From a checkpoint of a small transformer trained on Wikipedia: 27.7M parameters.
MLP neurons of a small language model. Each row is named by its layer, matrix (gate and up: input weights; down: output weights) and neuron, and shows model dimensions 80-207. Each number is 500 + 50 x the weight over its row's rms, rounded and kept within 0 to 999. Numbers have three digits each. A neuron's up and down rows have the sign that makes its largest values positive.
After each neuron's rows, "fires in" lists the words (lower case) most often at its 100 highest values on Wikipedia text that the model never trained on; "fires before" lists the tokens most often just after its 100 highest values on Wikipedia text that the model never trained on.

L4.gate600:518527486538530480489466464491531409505512463470546462558504550431480446534538503448409509598482526465528580497517463523531531481530474525567488463546471536627425529558451517534521433431507509505444551457461471453617478496461494514535490455553546530586501522517547421438460544460605493486547540489414576517533518541514603504483491562443500445478587531453428554555493532456482543498519
L4.up600:477453550506547430553509611536442579488478501458453493512555498469455501559452535516461644528516535461478472423570491561534480407465677505520505644470497598483481473534432507570551499520523421512573428544426497492507522570439414502545497440560485507485592571499466523495563454603438516434526487505526559455491497540549490529464412537540454449529459536523521491471489511529635465472369
L4.down600:512539497517462480534441452463509490548515529503533435489565513491442448413445467489408527568463574492540543516491431487535474510472459591572528474464464568574537498473392553410533495451517590512334495465565472494423485570551423495523569436584567436443533461593562478510520458473558519460494437546536550500426521533547500489517479425504607499675481546500467480586499528467533570547472
fires in: "medal", "media", "ranking", "ranked"
fires before: "al ", "i", "al", "ia", "k"

L7.gate203:452543431480465446480443453581515573369540521485498529410472402517513414446527509499584468462430481517481455439455512498541571545528512535456478587526420490534443494480409496426511545521381490476487537527500483561547473467442500599457397415529469472452437495451484491483497477493580502521499401443542566541529587482506528461497529510493596465531476421507553471503520472501519560490520
L7.up203:472395500440464473563494487514590437454425504548548465540522506453552448495539503520529434531430525461514468472559499555569513526495475475527418535605564415568476481455495497483479480531550522495546518424474455591430534504410502447575493412479494462546512560500446453556442472485455518495499385410528531516489542490533495434531518501491638442574462628549502512520494457459526491509483
L7.down203:502584464553471439505512461490572444503508578552467473472563482464508507518506536455474539488428446493540495481517546524573513519494432408494509524482486528473466458459438508522473470572571470475539453497439485471470422279492516497440455456492513427514451546517615428476448458488444458472543472491529461554457505581408450493476456524537506493556458499454547536486491506534493466455483
fires in: "medal", "goals", "royal", "under"
fires before: "al ", "als ", "al", "| ", "the "

L4.gate174:463545429493502551470526533491539506496483534412475587510548523481535510457482455589601601447365536437553476517456472493534526481504548483601550569564514504526508551543418512484594519500419518538518465419558489520470474496589527451529466499580541501588538646490512403566490520485527385570607516423556553500404532563458464466328433478398454522525406537497512495416445520568558505525505
L4.up174:536619600506514497461474617546518522480506543492524528479523434533553483504572489503448470515575548451433469562541418457526499503540479580511516528478552513543443459496455531443423413451535520574519500399608488471611468507532466542474495479473587556542566487528520580502464513521422507507476507480528484500455478506544452520464565514459467443506618426445457511478486547566498571408465
L4.down174:549522414498488536473509467557471607550501511408538434547472450579531474467499345444536461520509604478449494490554454421533528485563543417486461410479503472482525596479407470512566455500471444492526514525506511498480457493615434456551604429517508519504506515533466493534510498442477506569494546497529565550458468539448510484477473502470518452560476495479487465363415531520554468569517
fires in: "norfolk", "northern", "southern", "north", "normal", "norway"
fires before: "th", "thern ", "f", "the", "m"

L4.gate210:602549419535487531435413388500443522511352485453501514540509543627502510483424486538524516440545494501603472482512518476503562533507545546511466519482476412477434455500483525509594491447451527465545529432526436487544478610608500452514514422391477473502596474416508500438539530465434463548367512484536470530521570485465551406505450344545475528455580560551480570439463459598582536565450
L4.up210:591529449572566467440495465510516562462577484507619467647555529572517552517406589471548444542502530490405600601431520512456468499512449455522544519488521494471462525538541569487479500475518512518472484500472504568502478486442492440569575560530496525551666546453427492445483423531509502526465478467485575560522490492468547461446512546509498417565568484513482527524472463480488495515513
L4.down210:583503500475634562471521466485525520484509502512519544406482478504582582507571536340457503578521471566569610461502483451422475421482523606450524559535464484410498416614476432452455468536379619491470631538486491567482488464452469560512453514560538450499554528493447506511498527490491405459557509495521502606443472529513537526437441456555550512502507545597551598495461516420497444502483
fires in: "gold", "bronze", "silver", "ger", "yards"
fires before: "med", ", ", "| ", "m", "R", "; "

L5.gate673:395588566500520536586556557495521506502491576409495525532639529482475498512470542556479508418500442408472367574559462540477495500437504546540572542551480526592512558541542515487481525566565523416494475519449545432497487491577605492463547524599512462477568502491476481480491500530500579536517508507374462464483508464499412476483499536499555497513422575489462413553500459461443483476534
L5.up673:522555508503507574477511467491514571469526480510464529529450501493476501480511518519439543487369567562489498584483429498479508530483513534492608444453466607441461521505459528447562467499433525480539546542556441494565551506521431503464503465520378553504571520506506519447559485524510514443501448539508548503443414477431472583525534417520466478513540550484503497470493526545544525502387
L5.down673:570574532448563505442485470533566504477492508473517553458569446513451506547463501444505433489581492514545425484454502448522508453463483507612481469425468595433531458521545508480465580546493541489572531543489505577479514541490425525573498381511601508475547497395529492467503516520566547476483421585514499560436423473540485427403537490457601481568504469518412464516501588469447513506495
fires in: "career", "centre", "central", "center", "areas"
fires before: "er ", "ral ", "re ", "a", "as "

L4.gate739:513432417596439422498523504527434596503439468471469448510457555419527476537514494506484539471459448523577526393426517528482589417534585552437512532515572421588564536541447457463405518438439477458455463441541526512572586526451419491501597516494539559536499518498484487567465428416524557423468554538431496478542505453512560557458486514540532454475565485530560518588424506587586492387390
L4.up739:524477503557576448542554523372461506469474485510551415483504505432430484498525566488474618468474473580548500503410531504539592485508556543469528474554461500489502491583469501475584528512543475516406513430381522385497542480483468481473571450543511474395506392405539509504489429469500480422455493488514608576406489544551523492523496550559445461589436465445567465609425485520410556518532
L4.down739:431508504469511442497465484467517444572507579459528504517621526498462494528462517486477549522465481491517498457507555430607489587496456525496506528475437560504466461482481500572526516546601459576571500606499480440469409523381492398494519464451399455561387537497469517534458478472557547471564446496556534440480464450481424526521493498528477497474499459420488528558511397540592488443495
fires in: "medal", "media", "américa"
fires before: "al ", "i", "al", "ia ", "ia", "r"

L3.gate697:543578505463581390591564468482476477470503480583480483486463500438451477541583609541475472598509546574511526403428507496545557451548534526423460535411563493411488514517439509531487464515573555456528476554417546492471499501511555507505477489493349523540506504556588547501511480560485549492531504489515536537518506489514509476437487520494583360474390402521517652478430508473467546494470
L3.up697:536582563499475481513535459491484546547529493480532467522419568494504509454575497371615521539561477481529570577566544517614493600443450538548525480540519507562549491575644419557492466435471464469456436494537557496462514477501513455444587471498560535472447449573383560493512545504517423511496470558492395496566371535444512456463500463467443529506545515580568540501510511497498406455501
L3.down697:522492430515476443428513457476459504483520485529462556433524450483603458489496527464563509476462560437486571439569459450547530481595510454480523556513496515585480554562476500537485505509574528545497550478460467497489547531539559486435502571392536526446423445507493479460489568523481496451619498464518488452457541559605575520502390511558514497550538537532475509415466495548481525584538
fires in: "medal", "media", "private", "medium"
fires before: "al ", "al", "i", "ic", "ia ", "ate "

L5.gate657:542450423429463521445458490516540557473511535572524429530603471499522461574431487600515480625444401489589577504439502450501402544479437544570490542552576601496505462460431493408536498521533406489440523510535525559556447545497512527584519459484445493520542491568501514586518526477548496527522504363500563465510534422456534535491506519505449333564390466578519462579431538552514509472496
L5.up657:517532397540564499540439519604485415524534520553579512450528517519510533472504528511539463582552551529439491603445655520511507524524650480534328349505518518493455560424495547418529515474636530500397512467452443471438490444487539563529475545499473535495482455499587586523503463496550455471453537421483606528513496569554491485469502495499492507577596543510402497469536443512544442502457
L5.down657:467469510477413568492531532483455450507496473491403518478539545515541425605451490581471442506554506461549504470503515428537574558416519479487498535488491604537435504491528495467526492446443561397461452450585529518471489428523536396494539594470535515507437527407539464390475444565553431543540583541561506495479409443515469554551481533500556539477519477550461561512538460466445468416448
fires in: "1", "2", "6", "5", "maximum"
fires before: "| ", "(", "|", "um "

L7.gate601:463556488634446495565543528409485538510442544454454487572511588492544515480474473448476415589472489461526443510502379415434603576371507545491601469457519585487475576566487463578599497499407521540475519439572541485534467458471557503570422495531397522475452465469616498508534550471457503511477459511504523418579549516549518531494444467525517447523536452530455524443452460612547489522534
L7.up601:473536556480501454455578490480440542402474490495518404473551464449612486436519554578474555480454461526435542531493486520470458368529493460556458482446414556460526459453458516438530447594594483405499501458486499559538469462557520448542449556530423451504443467475453565437564541517448529553449484518444517534562454574513574547602627495505488349523507474590479435433534583542534468523533
L7.down601:463522464447532505535528530516452443512537452586505491608465477542509529542533458565424444495543474509541457551488474404569508537457449535461502582503525447437512550554541454495471526493453549442411473523393527522587541552416476476567433434432533515532545547481366558402435535554513498499509451474460428470548532488450504548412414508456484584488527519426554540494515453505460579435506
fires in: "4", "1", "2", "9", "7"
fires before: "| ", ".", "("

L7.gate72:551442480500566480499575469570516538452503420547481531445474543495520481494515484583487525574459499509499469550590593486420514456520475477532534477500553563420463563474541596496484466548513437512421539431451472480623605511483514552402436556445515329443579564566457461534493503426497521471459526425542402499445467561464523529537477489489404555513526517585471446477464595539488466515535
L7.up72:574526484471547502453454485491452629558556532494525519524403451427525506405486518511534471493407481489553531470565552470474476477349470544433409494528548417580627546458519564417434529458455563451443542463509523527534522553441518524440558543490466597491500461532457469475518515511530516473475447403519419453576462527532494503447513506516523442438560510495528512526488441563570470608485
L7.down72:543479500540445442544563471477396532486483492463532545556507557462441549475582408576482505468512530576454535394479578443476535472482538462534471545439496469506411504586607527505437548512433479489416486377544532491526570414438600443534524473561548450502452530518494430556402524448536454522423485468550430538412530487454472491682481446530497418611522503458535470533585549452396553532517
fires in: "bronze", "silver", "team", "gold", "grand", "s"
fires before: "on", "old ", "|", "ver ", "C", "med"

L4.gate1082:461524480532455537506479512434527517513537495564542525447386574430435542473452590430562556548564470523496514524585453462397444504561480563530469426461493511555501491466458559467556486512464533513498557474548477428503488531658474517453545475469486485444462453542588616455450595603540452520502438445449484494513353484487530466407520606482544586553525464557522556464465573384589487554565
L4.up1082:462497531613441563541456507431527528556585496503538535477457544480489532509456537546515513496534538482433604459523519448395446539529473532531468417586400548510517420477583544558488535514506497495526519572509504490543503517685523418436525495475573510533433429530555547517431608528447470531549353516451499483520476616541483482426497540444483536513471479557475468456502526459561503530462
L4.down1082:500525553514483491469567489518509544488522464471390568553496500577530567430466487614526532475456529534473485491476491439421613478566577520472427465511442484471454527573477558436441627490482520437542500525489424539424486490554547543463450510510518445536496529447487496521479482543455419508424612464503376470535497541495577542486527448499526603534575506491465482513496503417489517477466
fires in: "2010", "2015", "2011", "2014", "2013", "2018"
fires before: "5", "1", "0", "4", "8", "3"

L3.gate785:619517567507514438469477544464534447555565462480555465562588459509529560438553496560555500541470498468482537479508476558572493495546607573519463481480532520507431396579601465478456539434511411553448492424502469389507471529484406543511499537509409440501444499449485455475526525571629577440500498569479570522549500467451519540414481487522412551552508556512582560517543502434539473510402
L3.up785:559481490486539465592514461463487422490528447531573560493500558438556494413619503494586384552542434420473500556502487573474561627467468472455463524503535438461542530540530516399463465454517586537542514462514520474431515454427569536531541534505523460487517546565526535473497467516554523479463455548481493546460537459488465559457492488476428473517524489426510552487455530439455583498408
L3.down785:418491475478424429455436486524481458513433543475427549576532557476560382475526470490490506452443443441554534585630507516482492491466585555472414457427594509525403599489435530475525497543564590457456542502545554484513477423579520479550463550492436471487523534447455440486490495461497495410444448455467493473541555499513536397538539525456456447534465515525555561458503490567477586499519
fires in: "medal", "place", "malaysia", "role"
fires before: "al ", "| ", "al", "ay", "e "

L3.gate1020:531527456598468491409444451426456473440512541467501465514553531497488504439534398565483465538476503405395599491521538487461573568576449509493468485556516523451439500506541519516549472432507477499448430455465455593579461465477510435416551441493438503474599565466383514534523522524565456563477528409508467564628519428520503442529605510559499443475530586477466456465472545500414522550588
L3.up1020:589442560559440524569489563463462441441521518473549508517496460445500508466443488461373583438513418459496459483506539443507496471495495542522604513493517527395493543406546500437513534543529464525449488458566421424442536475424497483350537484473568480498602649441447506429498489566562463498510450517565483476516496462506477452488514457536507473496520395495557550469480552573503494484389
L3.down1020:556489529507492426588565510573531379447453504512566485363410498430512468438474512479563459476437454538467511467457449463570483493495552517492514483401495540373491416506495438465445538551460525432419540454455463475435431485463444572459538529524497598501536507485431563486532532550479441550385445503550464507454479502456504496571529435518423493522509455472590441465470434446499497453470
fires in: "gold", "bronze", "silver", "blue", "golden", "release"
fires before: "med", "; ", "ase "